python train.py --hidden_act="gelu" --norm_place="pre" --rope_fraction=0.25 --attn_scale=0.13 --decay_shape="linear" --final_lr_fraction=0.1 --train_tokens=786400000 --max_steps=6000
MLP neurons of a small language model. Each row is named by its layer, matrix (up: input weights) and neuron, and shows model dimensions 96-191. Each number is 128 + 32 x the weight over its row's rms, rounded and kept within 0 to 255.
After each neuron's rows, "fires on" lists the tokens most often at its 100 highest values on Wikipedia text that the model never trained on. A number after a token or word is its count.

L12.up319 [131 118 174 125  96  75 126 127 147 120 155 178 127 107 144 139 130 147 116 113  74 105 114 141 152  84 104 164 141 126  74 135  98  95 139 159 149 152 121 152 126 137 103 134  63 150 180 155 194 129 169 125 149 139 134  97 118 148 104 137 122 154 144 143 156  40 119 204 167 102 129  72 150  96 140 126 113 122 143 141 129 131 155 159 148 149 120 148 129 134 201 132  89 121 102 140]
fires on: " un" 15, "en" 11, "te" 10, "ter" 9, " inter" 9, "ent" 5

L2.up282 [130  53 132 100 119 123 161 183  74 151 150 110 160 141 137 136 159 108 131 151 110 171  78 112 139 125 164 122  82  57 156 155 117 118 137 144 140 103 110 101 160 120 123 113  87  72 117 130 122 135 179 139 158  96 187 108  95 159  80 191 145 198 152  70 157 177  99  81 123 120 171  70 136 132 144 149 228 160 143 139 133 146 180  55 128  99  99 140 108 145 126 113 141 119 188  71]
fires on: "ed" 16, " later" 15, " originally" 10, " Uni" 10, "n" 7, " previously" 6

L3.up517 [134 128 121 136  75  84 146 100 126 123 111  84  92 112 185 177 110  27 166 122  74  81 126 142 182 128 149 143 145 129 134 174 114 137  97 142  96 143 150 145 169 121 156 119 171  98 142 145  81 128 135 163 123 144  91 144  84  84  99 128 161 103 156  71 120 185 159 131 125 140 206  79 133 147  76 171 123 140 120 125 170  78 186  78 125 164  66 102 123 115 152 132 150 166 135  84]
fires on: "or" 36, "i" 22, "re" 9, "ri" 6, "in" 4

L9.up283 [164  70  90 118 153  58  80 104 139 133 116 117 117  88 138 163 117 141  72 111 169 137 133 150 126 107  81 148 133 123  77 131 107 119  88 125 125 102 136 110 129 194  86 109 138  85 170 112 126 165 175 160 129 140 131 128 106 185 151 116 144 116 120 130 192 121 111 187  71 118 208 113 133 122 154  89 107 150 102 144 109 160  54 111 187 126 143 162 162 110 157 106 131 145 172 182]
fires on: "e" 16, "E" 10, " E" 8, "\"" 8, "re" 5, "ma" 5

L2.up115 [160 106 117 156 134 139  65 152 161 126 175 157 155 113 102 158 112 190 173 101  81 191 115 153 162 148 185  70 194 129 144 178 157 144 136 159 126  60  99 132 105 108 112 164 143 136 113 125 148 146 134 118 163  71 115 136 136  85 108 157 111 132 118  45 134 145 130 140  82 156 117 143  86  80 211  91 180 154 157 111 131  74 117 127  87 162 130 179 186 122 124  85 136 156 166 113]
fires on: " on" 21, " of" 13, ":" 12, " with" 6, " for" 6

L2.up145 [129 144 159 112  79 157 161 101 136 103 111  79 127  37 184 112 162 147  97 157  94 166 164 153 115 136  64 105 142 107 118 143  59 130 144 147 109 102 137  94  89  91 129 143 161 166  77 125 102 136  99 158 192   2 151 105  96 132 139 150 103 155 148 128 106  62 136 166 124 118 117 152  96 136 143 111  95  98 166 153 139 185 144 130 130 168 115 170 146 170 139 115  92 152 159 132]
fires on: "s" 18, " chart" 10, " directed" 9, "ly" 8, "Billboard" 7

L4.up75 [120  79 152 144 122 113 183 162 135 113 138  90 127  91  83 145 137  93 138 104 140 104 174 127 104 122 129  95 152 159 129 145 138  16 174 157 167 229 119 131 102 175 121  98 152 149 154 140  96  72 127 160 178 160 121 140  80 118 182  97  74 141 135 152 121 101 119 139 104 139 155 122 170 127 126 206 107 167 127 125 129  74 133 114 141 141 136  84 158 140 108  88 135 119 119 112]
fires on: "oc" 19, " held" 15, "th" 10, "st" 8, "sk" 7

L12.up117 [ 22 107 132 148  98  97 143  80  38  99  76 175 139 134 155 115 154 175 162 154  81 197  85 110 169 170 121  53 107  96 183 131 138 135  88 113 110 136 109 108 132  49 160 106  94 143 132 139 113  79 180  80 136 129 125 153 124 136  97 149 153 145 104 173  98 157 147 131 110 120 140 110 128 121 145 153 108 132 161 143 105 140 114 147 109 142 104 133 190 174 127 152 165 226 109 166]
fires on: "s" 27, " ex" 11, " part" 7, " to" 6

L6.up669 [167  95 124 106 156  84 124 166 171 149 138 128 154 176 147 148  30  80 129 154 135 101 136  94 114  84 126 148 102  69 128 106  81 152  72  60 142 157 139 146 110  96 167 171 113 146  97 155 112 155 102 152  93  71 120 172 134 145  93 152 187 128 122 116 124 159 153 145 148  99 100 135 116 172 114  95  96 134 127 136  59 185 113  71 151 142 164 133 132 120 137 165 106 123 115 172]
fires on: " and" 27, " or" 14, " &" 11, "le" 10, "-" 6, "/" 4

L4.up659 [110 158 129 134  82 140 193 131  63 147 112 116 171 149 171 115 111  77  64 149 113 163 103 157 128 154  77 149 137 119   8  75 133 123 117 170 137 179 139 162  97 164  88 216 154 119 127 202 150 128  91 116 130 165 137 167 133 153  97 126 128 140 162 110 102  83 110 178 103 111  85 166  63 151 161 117 135 161  95 133 131 105 136 164 118 151  78 183 154 112 143 140 111 114 144 155]
fires on: " band" 21, "s" 18, " game" 11, "o" 10, " games" 8

L11.up674 [ 91  95 146  90  86  72 101  99 149 120  94 110 129  78 114 159 109 144 144 117 169 126 152 126 148  82 136 193 151 115 146 117 154 142 138 134 129  82  83 136 101 150 128 125 120  77 178 214 129 148 131 115  74 145 191 141 110 115 153 150 188 101  79 166 163 151 109 162 144 170 124  91 180 160 141 135 116 138 104 109 177 162 120 161 121 157 151 107 107 156 125 133 103 111 148  68]
fires on: "s" 62, "p" 6, "." 4

L10.up559 [142 143 140 175 143 130  29 176 119 113 152 114 135 100 122 162 102 160  86 173 124 161 160 129 130 148 107  74 163 130 102 174 175 108 134 146  71  91  96 134 122 119 107 124 172 126 221 145  76 122 127 141 121 126  83 162 169 115 118 191 132 113 135 131 135 165 126 145 109 205 113 110 116 147  86 150 151 118 120 116 133 136  98 120 141  89 103 249 159 172 120 150 136 122 157 105]
fires on: "s" 19, " de" 13, "d" 9, " du" 6, " Le" 5

L4.up317 [186 140 150 139 132 168  39 103 145 132 125 255 111 139 141 117 149 111 164 134 125 131 170  93  79 123 102 121 126 116  88 128 112 143 153 120 161  65 184 175 108 123 137 129 132  94 117 123 120 129 104 140 109 125 209 122 159 138 113  75 138  82 132 152 119  86 115 152 151 111 143 113 148 112  78 104 148 145 150 153 124 116 127 152 209  92  81 109 164  54  87 125 106 113 168 123]
fires on: " or" 19, "-" 8, "ym" 8, "ult" 7, "lu" 6, "em" 6

L4.up124 [144  70 113  98 113 118 117 163 107  86  93 109  53 123 127 191  87 151 139  79  77 127 145 120 133 172 162 146 178 128 111 107  98 121 131 134 117  94 206 166 173 151 147 142  76 135  95  97 198 145 130 125 103 149 165 132 224 158  50 105 124 106 131  80 136 131 134 126 158 149 145 110 157 163 137  91 128 120 123  46 154 120 134 101 181  90 108 161  99 153 105 111 140 166 144 166]
fires on: "ter" 19, "ine" 18, "er" 10, "ber" 7, "ar" 6, "or" 5

L4.up405 [142  79  60 126 172 164 146  99 119  97 200 150 146 132 132 145 138  91  94 199 162 171 127 115 108 130 200 153 119 156 178 217 107 115 110 113 120  97 186  78 132 110 147 145 158  92 132 103 123 116 129  84  82  91 134 119 143 208 127 146  56 110 123 122 131 114 155  97 130 112 113 130  85  45 163 141  66 110 125 111 139 153 127  82 166 133 114  52 127 131 101 143 117 147  93 161]
fires on: "s" 15, " high" 12, "igh" 7, "ed" 7, " low" 5, " High" 4

L3.up736 [159 126 104 191  75 120 103 121 138 117 201 136 130 158 106  55 129 163 166 102 125  96 131  58 108 135 139 110 146 135 114 138 123 145 140  98 117 188 191 154  89 141  97 122 124  92 110 145  76 202 103 106 133 134 158 118 109 159  97 110  97 135 160 151 133 127 145 123 111  75 168  59 114  38 165 103 131 110 127 121 147 173  93 167 158 122 119 151 166  89 161 101 108 136 157 117]
fires on: "s" 25, "ance" 8, "e" 7, "y" 7, "ation" 5, "ce" 5

L9.up560 [164  38 105 172 131 125 136 171 118 113  99  81 127  89 105 135 157 151  86 160 127 145 121  64 191 111 131  64 110 132 131 156 131 112 144 106  79 118 138 151  90 134  89 130 117  99 144  91 116 126 119 148 156  50 131 152  80 105 138  59 129 143 144 141 131 140 107 158 110 183 122 167 151 146 138 118 156 149 121 199 161 150 143 109 129 147 117 147 172 170 149 141 108 165 100 104]
fires on: "," 72, "s" 7

L2.up11 [137 143 169 127  75  74 129 132 155 176 116 142 152 112 157 188 141 123 172 130 141 100 108 157 131 122 122 119 204 166 108 168  96 174 164  90 155 147 141 106  78 109 108 124  98 134  92 121 100 148 148 107 115 132 101 115 143 132 135 143 115 157  81  69 124 105 163 105 144 156  94  96 199 171 136 184  76 113  71  84 153  71 149 139  99 160 121 206 129 123 140  96 172 139  95  65]
fires on: "s" 20, "in" 11, "re" 10, "fer" 6, "tion" 4, "ine" 4

L6.up4 [180 120 128 139  84  95 104 121 131  92 163 172  81 157 106 171  80 130 191 132 141 121 143 123 133  93 131 107  73  73  90 105 147 121 120 121 112 125 100 176 108 111 153 133 124 127 127 142 141 139  74 183  54  71 160  98 145  99 111 128 121 165 102 129 134 144 149 146 113  92 152  75 170 130 111 105  74  96  90  80 143  94 130  67 110  94  71 127 110  52 116  87 139  90 101 125]
fires on: "," 80, " or" 8, " not" 4

L12.up29 [124  99 176 151 114 117  99 163  82 121 124 126 103  92 235 121 166 118  65 116  81 148 110 153 162 145 148 101 148  72 105 102 167 153  53 125 132  79 209 107  90 123 122 138  67 127  98  39 192 127 137  81 103 161  60  78 122 131  70 129 167 167 145  93 112  98 149 142 104  92 144 122 150  92 119 158 132 139 101 155 137 105  92 107 160 125 112 133 171 124 117 152 115 158 175 129]
fires on: " do" 12, " no" 11, " to" 10, "to" 7, " not" 6, " un" 5

L2.up50 [124 120  89  27 117 104 119 160 119 141 129 114 145 210  90 116 127  84  90 144 123 127 174 155  75 186 155 136 125 159 105 156 129 181 111 134 158  93 129  87 114  48 138  97  72 151 166 134 153  32 119 137 149 171 119 112 129  95 126 146 157 114 127  95 131  49  94  86 124 128 119 192 151 152 131 136 183 135 134 124 130 128 188 134 150 100 101 113 144 120 106 126 170 155 171  94]
fires on: " H" 45, "d" 9, " Gu" 8, "be" 7, "we" 6, "zu" 5

L6.up206 [132 119 119  94 141 110 114 109 123 164 130 122 143 105 108 109 142  57 123 175  97 116 105 158 105 180 143 107  77 160 154 159 110 126 129 128 147 115  61  98 118 126  86 122 147 132  80 158  90 110 184 112 122 157 123 167  87 154 118 161  77 168 120  80 174 107  94 159 146  88 112 101 111 104 108 104 129 123 147 143 141 159 134 105 115 141 129 130 154 151 120 133 172 127 134 122]
fires on: "ed" 15, "d" 10, "len" 8, "n" 7, "red" 7, " held" 7

L2.up561 [136  96 140 122 150 156  94 145 177 137 204 107  92 159  94 138 127 180 156 148  65 131 158 126 115 158 117 146  78 112  90 145 129 141  89 169 165 148 134 168 105  85  91 164 105 128 127 151 124  98 109 131  83  92 186 140  92  52 132 120 229  92 125 158 178 105 118 105 138 116 106 106  95 141  56 113 161 143 147 131  83  69 142 163 143 107  70  96 115 116  82 104 148 106 185 140]
fires on: "e" 18, " not" 12, " as" 9, "s" 7, " currently" 7, "ly" 6

L9.up503 [135  96  93  54  90  85 141  71 162 195 199 143 167 169 145 122  96 138 109  90 185 117 135 109 141 139 143 158 152  58  88 120 156 131 122 119 116 117 146 126 159 187  96 131 146 134 178 124 124  99  76 181 169 181 131 110 152 129 146 165 136 139  57 144 136 190 139 152  60  93  92 197 125 145  79 151  59 161 118 117 133 121 118 137 218 107 149 133 127 123 155  77 134 115 172 122]
fires on: "c" 15, "ac" 11, "al" 11, "e" 7, "hi" 6

L3.up632 [ 77  59 139 191 137 147 158 129 101 157 169 126 128 146 150 127  89 151 130 116 125 114  96 139 109  94 110 121 138 122 148 160 135 102 177 155 201 108 131  83 120 109 130  84 119 164  91 132 154 118  80 142 126 130 117 144 137  80 193 143 138 137 122 137 168  70 152 120 116 145  98 100 159 134  96 140 160 144  71 163 161  80  83  89 127 179 160  99 110 120 157 175 105 131 184   6]
fires on: "v" 22, "st" 9, "sk" 8, "k" 6, " currently" 6, "w" 6

L11.up551 [ 89 125 135 148 154 148 119 118 150 138  90 127 162  98 133  88 140 117 117 131 142 154 117 123 122 117 106 100 106 192  50 139 148 133  97  85 148 114 119 127 201 166  69 129 111 134 171 101 168 173  83 152 146 109 149 110  88 151 135 153 217 194 167 121 255 123 101 131  47  88 116  96  94  84 111 158 123 134 100 117 162 107  81  99 121 100  79 136  93 117 188  93 108 137 106 108]
fires on: " a" 22, " A" 17, "A" 12, "a" 10, " gr" 4

L4.up168 [161 107 172 108  96 109 105 121 130  87 127 133 216 129 156 134 143 135 172 184 102 161 124 160 119 119 191 147  97 120 118 131 140 158 102 126 168 128 152 159 151  88  78  96  57 129 152 103 182  86  76 133 127 117 114 105 140 114 149 127 108 122 115 124  78 131 142 185 137  80 147 147 178 172  86 148 150 108  32 132 137 110 149  67 124 130 104 111 136 175 137 118 155 104 147 126]
fires on: " no" 30, " not" 7, "No" 7, " Is" 5, " No" 5

L4.up694 [ 96 138  85  85 143 108 156  65  98 142 153 132 121 128 124  81  97 180 138  91 187 111 122 145 110 142 113 107 125  78 181 113 136 114 211 126 103 146 115 133  93 192 140  71  61 100 139 101 146 101 161 142  87  86 106  96 129 100 142 104  89 115  75  25 136 107 154 173 135 151  92 119 140 111 200 125  99 156 172 108 161  90 101 125 153 151 131 149 161 136 119  94 144  85 125 159]
fires on: " life" 22, "y" 8, "vo" 7, "t" 7, " birth" 6, "or" 6

L9.up614 [128  91 130 140 113 129 118  99 146 175 145  99  60 104 144 141 123  93 137 169 139 172 108 118 201 142 119 121 109 111 125 184 111  87 146 145 130 122 136 139 197 122 153 123 115 149 105 112 107  53 157 110 114 144  50 139  47 162 134 132 177 193 124 163 115 200  80 126 169 164 182 171 110 100  81 121 156 112  97 108  86 135 218  89 149 126  71 141 108 134 137 120  99  66 151 137]
fires on: "in" 19, "it" 9, "di" 7, "ic" 6, "ri" 5, "e" 4

L2.up90 [143 117 102 151 129  66 173 158 205 162 113 138 143  92  97  60 137 100  85 132 178  99 111 153 199  98 115  99 101 131 104  97 101 127 123 111 127 127 122 114 129  96 148 166 121 219  70  64 154 150  93 114 119 103 127 146 143 143 169 133 122 140  86 124  78 144 113 141 119  85 138 144 131 163 124 133 118 103 162 155 175  93 156 123 116 111 116 116 106 113 154  77 133 150 114 118]
fires on: "al" 14, " of" 12, "an" 9, "el" 8, "age" 7

L3.up382 [138 166 142  64 124  69  94  86  85 127 142 143  97 105 178 142 105 118 157 110 164 195 174  85 111 130 139 133  71 115 180 129  95 124  79 160 139 122 181 119  90 122 117 135 114 163 134 123 192 142 152 140 125 147 185 134 167 127 107 122 109 134 141 144 135 158 136 139 150  96  99 127 133 117 129 170 133  82 140 137  79 125 110 138 152 143 129 165 112 137 156 141 141 200 126 122]
fires on: " Mc" 19, " San" 15, "e" 14, "c" 9, "t" 8

L11.up763 [ 89  97 138 152  90  86 164 151  74 135 180 162 141 167 144 125 101  72  93 109  98  98  80 145 185 114 116 110 161  46 148  80 152 133 111 158 112 183 139 131 141  98 192 201 118  93  94 119 245  94 134 103  76 116 114 110  99 138 160 112 144 160 155 112 100 132 155 142 166  94  85 141 151 100  84 157 118 131 167 184 136 160 169 108 228  72  96 144 141  86 161 184 136 185 117 134]
fires on: " de" 29, " un" 11, " or" 11

L2.up19 [105 114 103 181 169 128 122 111 105 148 145 121 121 146 125 150  94 160 133 140 141 132 121  72  99 121 111 119 147 110  96 113 142 139 141 111 160 123 136 129  87 182 128  67 147 115  86  65 130 186 111 149 126 117  26 136 146 203  60 102  96 128 135 113 119 104 165  99 121  86 131 101 121 114 140 159 154 118 177 167 116 115 126  90 120 127 100 159 121 145 150 148 131 165 189  52]
fires on: "e" 30, "y" 18, "che" 10, "de" 7, "s" 6, "tic" 4

L3.up324 [124 132  93 138  98  94 138 164 178 116 122 144 116 126  87 140 121 180 156 150 100 106 115 140 191 157 117  65 191 122 138 162 138 160 192 171  96 116 127 120 138 149 126 143 117 113 107 136 145 232 114  84 116 123 179  73 114 145  99 117 101 181  71 135 136 153 119 152  95 169 183 152 156 129 182 100 131 151 118 130 137 110 124 200 108 189  95 128 103 150 127  51 173 136  71  63]
fires on: "in" 18, "ine" 17, "to" 4, "ina" 4, "ve" 4, "pe" 4

L3.up110 [124 159 159 137 114 121  49 104 162 156 185 157 139  93 112 107 100 161 161 141 131 109 232 154 103 160 152 146 100 164 167 149 106  79  99 157 156  82 164 118 164 167 102 125 137 136 101 104 107 106 114 104 145 110 109 155 162 110 161 164 127 118 148 161 194  67  74 164 195 143 119 146  73 118  90 135 154 151 169 135  65 164 194 100 121  64 175 101 128 117 143 100 152  87  87 103]
fires on: " comp" 19, "ly" 15, " he" 7, "t" 7, "sson" 6, " cap" 5

L2.up585 [132 139 121 165 162  98 191 210 100  84  55 112 139 119 154  90 106 117 121 131 146 145 104 143 141 149 211 151 118 145 111 166 140 139 142 135 117 166 123  98 128 203 128 117  68 185 131  94 113 122 102 186 146 144 112 140 114 133  70 148 142  90 153 173 150 141 132 105 179  70 130 138  89 133 140 153 104 125  82  83 154  99 110  89 172  53 212 163  70 144 118 141 148 137 139 109]
fires on: " San" 21, " Baltimore" 11, "ver" 7, " Shu" 7, " Hal" 6

L3.up362 [113 152 117 115 150 161 143 153 205 123 159 200 170  88 166  81  52 109 169 161 151 169 138 138 130  57 172 138  59 175 108 121 118 133 209 108 148 130 140 199 172 118 129 135 105 142 162  88 174 126  56 122  97 187 179 124 115  99 101 104 164  70 199 113 192 147 155  92 158 115 127 103 132 160 141  73 127 181  96 185 140 129 130 123 144 152 111 101 180 143 140 129 150 101 106 104]
fires on: "ly" 50, " still" 9, " not" 7, "re" 4, "less" 4, "rent" 4

L3.up205 [150 103 152 139 143 156 140  87 135 157 110 147 163 102  99  70 158  72 143  91 179 118 131  66 211 129 128 147 143 114  93 157 105  94 107 113  80 134 197 129 186 105  66 197 112 158 141  79 131 181 128 103  37 135  76 150 150 114 139 141 188 129 139 109 119 127 166 101 120 137 195 137 148 155 124  96 153 120 115  97  98 117 123 130 107 147 152 118 124 133  74  73 126 170 125 122]
fires on: "to" 13, "ing" 12, "wa" 9, "re" 7, "ring" 6, "on" 6

L4.up23 [182 123  90 143  99 141  78  92 131 118 126 123  71 121 126 194  79 107  68 164 125 132  94  99 180 138  95 133 140 157  89  87 128 118 158 150 163 145  47 151 160 159 128 144 124  72 133 104 118  93 111 185  89 113 120  92 133 131 139 154 140 141 113 130 100 163 126 111  96 145 135 131 147 141 126 165 108 182 138 239 105 112 145 123 126 106 131 110 164  97 128 156 118 144  95 128]
fires on: "s" 26, "ent" 13, "gue" 5, "st" 4, "ek" 4

L4.up578 [135 141 155 125  91 184 107 132  86 140 122 110 144 152 212  71 120 132 114  97 202 223 157 118 195 141 104 129 103 170 119 108 105 197 143 186  82 174 173 178 158 154 105 119 176 112 124 157 148 123 127 145 119 161 159  97 102 116  46 111  92 101 141 107 114 135  81 118 198 148 128 185 119 139  79 107 143 148 168 112  61  99 126 111 132 184 159 179 142 134 172 102 128 122 139 126]
fires on: "y" 15, "s" 12, "o" 11, "od" 10, "ud" 8, "or" 6

L2.up274 [167 151  79 168  94 163 160 122 123 104  86 114  74 161 176 108 148 119 149 102 158 115 130 126 123 126 127 137 121 145 123 111 118 121 137 105 137 177 102  79 120 163  86 103  92 201 212 168 125 117 158 128 131 140 189 156 116 120 155 112 199  85 167 142 139 123 140 199 125 127 110 131 132 112 123 182 116 104  49 169 129 175 124 149  85  89 108 130 111 191 167 129 137 121 155 129]
fires on: "(" 24, "ult" 10, " as" 10, "^{(" 8, "ch" 6, "ri" 6

L12.up22 [128 163 111 141 193 123  93 118 155 165 115 113 146  85 109 147 127  95 140 190 154 122 114 142 142 113 132 166 111 108 123 159 150  92 150 103  99 153 160 109 123 136 153 128 136 136 110  82  78 133  80 108 107 145 167 118 130 100  93 145 104  97 149 184 126  83 174 145 170 147 110 128 109  97 115 117 132 143 117 133 146 216 104 113 120 178  62 111 130 169 127 180 196 117  94 169]
fires on: "s" 27, "ed" 6, " State" 6, " national" 5, " on" 5, " National" 5

L9.up235 [141  60 132  21 157  66 121 119 111 135 165 186  71 100 128  75 160 122 114 136 138 113 118 163 162 169 131 111 102 105 125 126 142 128 123 110 164  80 163 141 134 123 163 118 134  75 111 118 144 180  33 133 113 141  91 124  24 155 154 183 107 126  70 112 137 107  98 187 145 128 143  84 179 108 131 126 138 137 168  68 145 105  71 116 105 167 120 132 133 134 174 117  91 128 113 134]
fires on: "," 63, "\"" 29

L12.up13 [146  69  83  78 106 154 126  82 136 152 166 141 135 167 101 145  86 145 139 109 114 124  93 200 123 143 106 118  81 128 172 147 108 115 145 169 186 139 154  77 118 134 118 202 182 141  99 168 116  75 109 148  87 137 144 118 145 136 151 229 112  98 117 122  99 105  94 121 160 126 107 125 180 165  78 169 144 103 161 105 151  74 146  95 133 134 108 141  96 134 127 134 134 142 102  97]
fires on: " St" 20, "at" 12, "st" 7, "'" 7, "k" 6

L2.up340 [102 153  49 110 106 116 134 109 183 121  95 119 109 122 133 109 113  96 127 118 115 114 140  78 100 126 106 135 123 100  97 114  81  70 114  89 131  75 121 140 170 121 139 118 146 140 114  91 126 122 161 109 115 149 124 164 169 139 115 106 199  86 108 118 135 120 158 136 150 139 143 138 116 102  83 176 177 123 101 125 138 153 122  98  26 154 172 126 147 160 150 109 115 136 163 150]
fires on: " of" 29, "t" 10, "f" 8, "d" 8, "le" 7, "i" 7

L3.up191 [136 162 126 142 128 141 120  50 114 165 117 199 124 150  93 117  99 137  95 117 110 135  60  55 125  97 119 134  85  92 132 123 151 118 159 177 134 127 189 141 123 164  85 124 152  88 143 186 136 150 183 137   4  67 191 100 100 158 179  85 175  85  66 154 171  22 158 118 140 100 150 143 136 153  68 114 146 140 167 183 100  96 152  86 146 135 144 160  97 170 134 167 147 128 168  94]
fires on: "0" 29, " most" 18, "%" 18, " more" 7, "'" 5

L11.up425 [109 150 109 150 114  97 112 100  60  96 126  73 197 189 105 149 126 134 155 164 141 154 127 141  94 119 175 120 137 109  83 141 140 146 146 107 160 162 136 134 138 140  64 100 158  75 102 150 153 170  60 104  66 126 141 112 194 139 100 150 191 133 157  82 152  98 128 145 121 174  96 127 119 152  96 209  97  82  70 139 149 102 162 107 102  97  97 136 107 160 125 144 109 105 134 136]
fires on: " L" 20, " B" 15, "w" 9, "n" 8, "st" 7

L10.up117 [ 96 198 155 171 126  85  89 182 144 137 160  85 203 188 130 141 169  93 134 138  70 159 156 121 133 104 117 148 124  51 139 111 132 152  87 138 156 108 147 117 117 107  74 115 171  98 153 109 162  77  73 165 148 135 123 117 162 137 177 166 158 122 144 106  86 144 103 184 129 255 182 147  76  99 171 159 141 108 171  98  97 124 124 131 120 129 165 125 161  79 174 143 100 105 161 130]
fires on: " p" 14, "w" 13, "ph" 10, "p" 7, "st" 7, "sp" 5

L11.up590 [105 115  93 154 108 114  79 169 118 156  65  82 118  60 110 105 159 138  63 103 149 170 139 118 115 111 119 179 125 122  85 133 121 102 159  82  94 129 105 111  78 182 140 147 141 124 155 116 170 185  81 137 136 146 116 184 147 133 126  77  93  95 128 120  92 152  75 185 118 124 126 142 131 123 144 163 120 117 164 136 128 161  97 129 141 119  79 112 164 163  93 134 170 107 131 157]
fires on: " of" 58, "," 11, "ri" 4, " de" 4

L11.up140 [175 120 142 115 173 127 116 166 103 162 146 219  97 141  97 116 164 127  89 127 126  94 215 137 149 127 151  99 110 120 152 138 138 108 113 121 129 103 140 183 129 203  80 150 136  91  95 109 119 166 125 105 174 155  98 165 145 113 167 194 154 114 115 148 118 134   0 181 135 108 172  74 162 100 112 122 136 145 113 100 124 161 145 150 118 136 172 134 185 120 148 111 111 123 127 161]
fires on: "," 48, " which" 7, " and" 6, " only" 5

L3.up85 [140 139 120 101  94  86 153  60 141 165 108 119 137 105  89 156 122 159 154 163 101 183 129 156 116 220 103 138  87 120 139 113  52 108  87 156 129 124 219 166  60  69 110 139 167 142 134 171 147  56 131  55  11 150 120 177 123 124 156 138 110  87 134 113 117 144 119  89 132 107 113 166 117 110 112 168  98 114 127 182 112 115 121 141 114 152  62 126 136 139 118 117 130 130 124 139]
fires on: "e" 16, "st" 13, "t" 9, "ic" 8, "id" 8, "ri" 5

L2.up28 [ 88 133 141 162 146 118  70 158 225 129  98 114 138 136 138 138 152  86  85 129 147 108 108 133 128 111 101 129  97 106 115 143 125 101  75 147 132 103 150 156 161 128 121 115 132 189 171 115 159  92 115 186  89 122 100 121 140 146 127  98 151 149 146 193 143 140  68  66  90 158 128 122  99 231  62  97  91  99 142 123  81 124 176 149 208 134  80 165 128 135  91 142 144 139 168  73]
fires on: "in" 13, "=" 12, " of" 9, "ide" 8, "id" 8, "ic" 6

L2.up330 [154 147 134 110 154 168 109  87 135  72 126 169  89  42 140 147 127 169  93 140 118 153  89 122 122 142 125 113 234 118  67 158 167 105 100 172 158  97 112 143 112 123 128 107 117  97 142 165 144  92 146  88 190 127 121 116 153  74 126 141 120 144 141 106  92 170 145 114 120 169 149 215 138 141 145 101 183 130 145  63 131 118  46 127 140  83  47  75 113 157 127 143  88 148 139 173]
fires on: " on" 16, "y" 13, " of" 11, "me" 5, "tch" 5, "ly" 5

L10.up256 [ 64  88 123  77 129 118 142 120 109 131 145 127 136 149 119 164  96 165 120 155  64 118 108 174 154  57 198 134 113  77 171 125 173 116 156 103 121 108 122 102 130  87 167  91 152  98 171 108 199 168 150  72 103 146 210 154 148 192 106 140 144  99 135 144 112 127 126 146  99 128 133 149 159 153 120 143 168 142  78  44 169 120 138 137  76 112 117 180 140 144  98  83 135 147 117 149]
fires on: "s" 24, "t" 20, "am" 10, "h" 8, "." 6, "ly" 5

L12.up707 [133 164 146 150 152 115 119  83  91 170 123  84 153 195 153 147 118 129 114 217 161 141 142 152 103 122 117 122 134  78  99  92  96 134 112 122 121 154 110  90  75 169 116 123 150 127 165 106 152 110  75 109 109 132 128 130 150 161 146 143  61  54 181  97 210 170  67 140 125 148 136 131 138 155 150  92 118 117 127 100 121 109 125 144 139  85  94 160 193 120 140 184 157  75 108 146]
fires on: " f" 15, "c" 9, " b" 9, " m" 7, "p" 7, "w" 6

L2.up597 [151 220  90 156  98 140  91  88 129 114  77  62 108 137 128 107 123  68 175 115 121 179 145  94 108 122 135 114 173 148 107 131 143 110 157 118 164 114 177 105 128 158  66 211 128 120 181 122 167 152  97  92 195 152 148 119 183 156 124  64 171 121 145 157 148 139 107  87  58  68 147 113 138  80 146  85 173 162 134 137 123 163 120  75  97 151 206 159 148 101 114 160 100 136 117  57]
fires on: " for" 19, " of" 13, "le" 10, "re" 8, "n" 6

L2.up265 [164  90 138 123 164 124 134  34 131 136 136 155 108 130 107 150  86 144  73 129  94 152 231 110 158  89 136 157 135 105 137 177  93 154 151 123 160 180 148 133 199 118 161 140 145 183 118 154  86 126 125 113  97 140 149  91 163 130 166 144 136 147 131 109 128 106 141  99  97 149 165 178  98 148 128  84 148  85 144 149 105 154 143 149 112 177 128 120  91 100 133 110 139 151  85 173]
fires on: "n" 19, " because" 13, "on" 9, "y" 8, "ing" 8, " what" 8

L3.up316 [ 82 131 110  85 169 104 147 122  75  89 127 105  78 157  81 208 138 109 101 150 138 126 151 152 148 114 178  48 105 122 156 118 155 191 123 152  90 150 118 177 135 123 125 144 103  82 129  74 140 159 185 100 126 102 112  76 103 110 184  82 179 114 117  57 141 113 163 165 111 119 143 146 136 158 119  99 101 136 166 116 113  91 123 141 116 121 109  89  63 137 165 118 182 108  99 178]
fires on: "or" 20, "on" 17, "t" 12, "ing" 12, "at" 8

L6.up572 [141 123  80 205 128 192 119 143  98 149 192  92 110 135 124  57 115  92 100 101 125 190  96 139 150 152 162  88 126  98 148 179  91 163 128 125 139  75 105  84 128  75 127 140 149 181 105 137  96 145 125 155 131 107 114 151 109  89 122 124 153 187 131  99 130 119 106 114  76 134 156  72 145 119 138 131 165 181  48  71  76 119  55 118 144 178 161 160 116 133 163 118 140 108 109 148]
fires on: "O" 17, "N" 15, " same" 14, "or" 7, "2" 5, "z" 4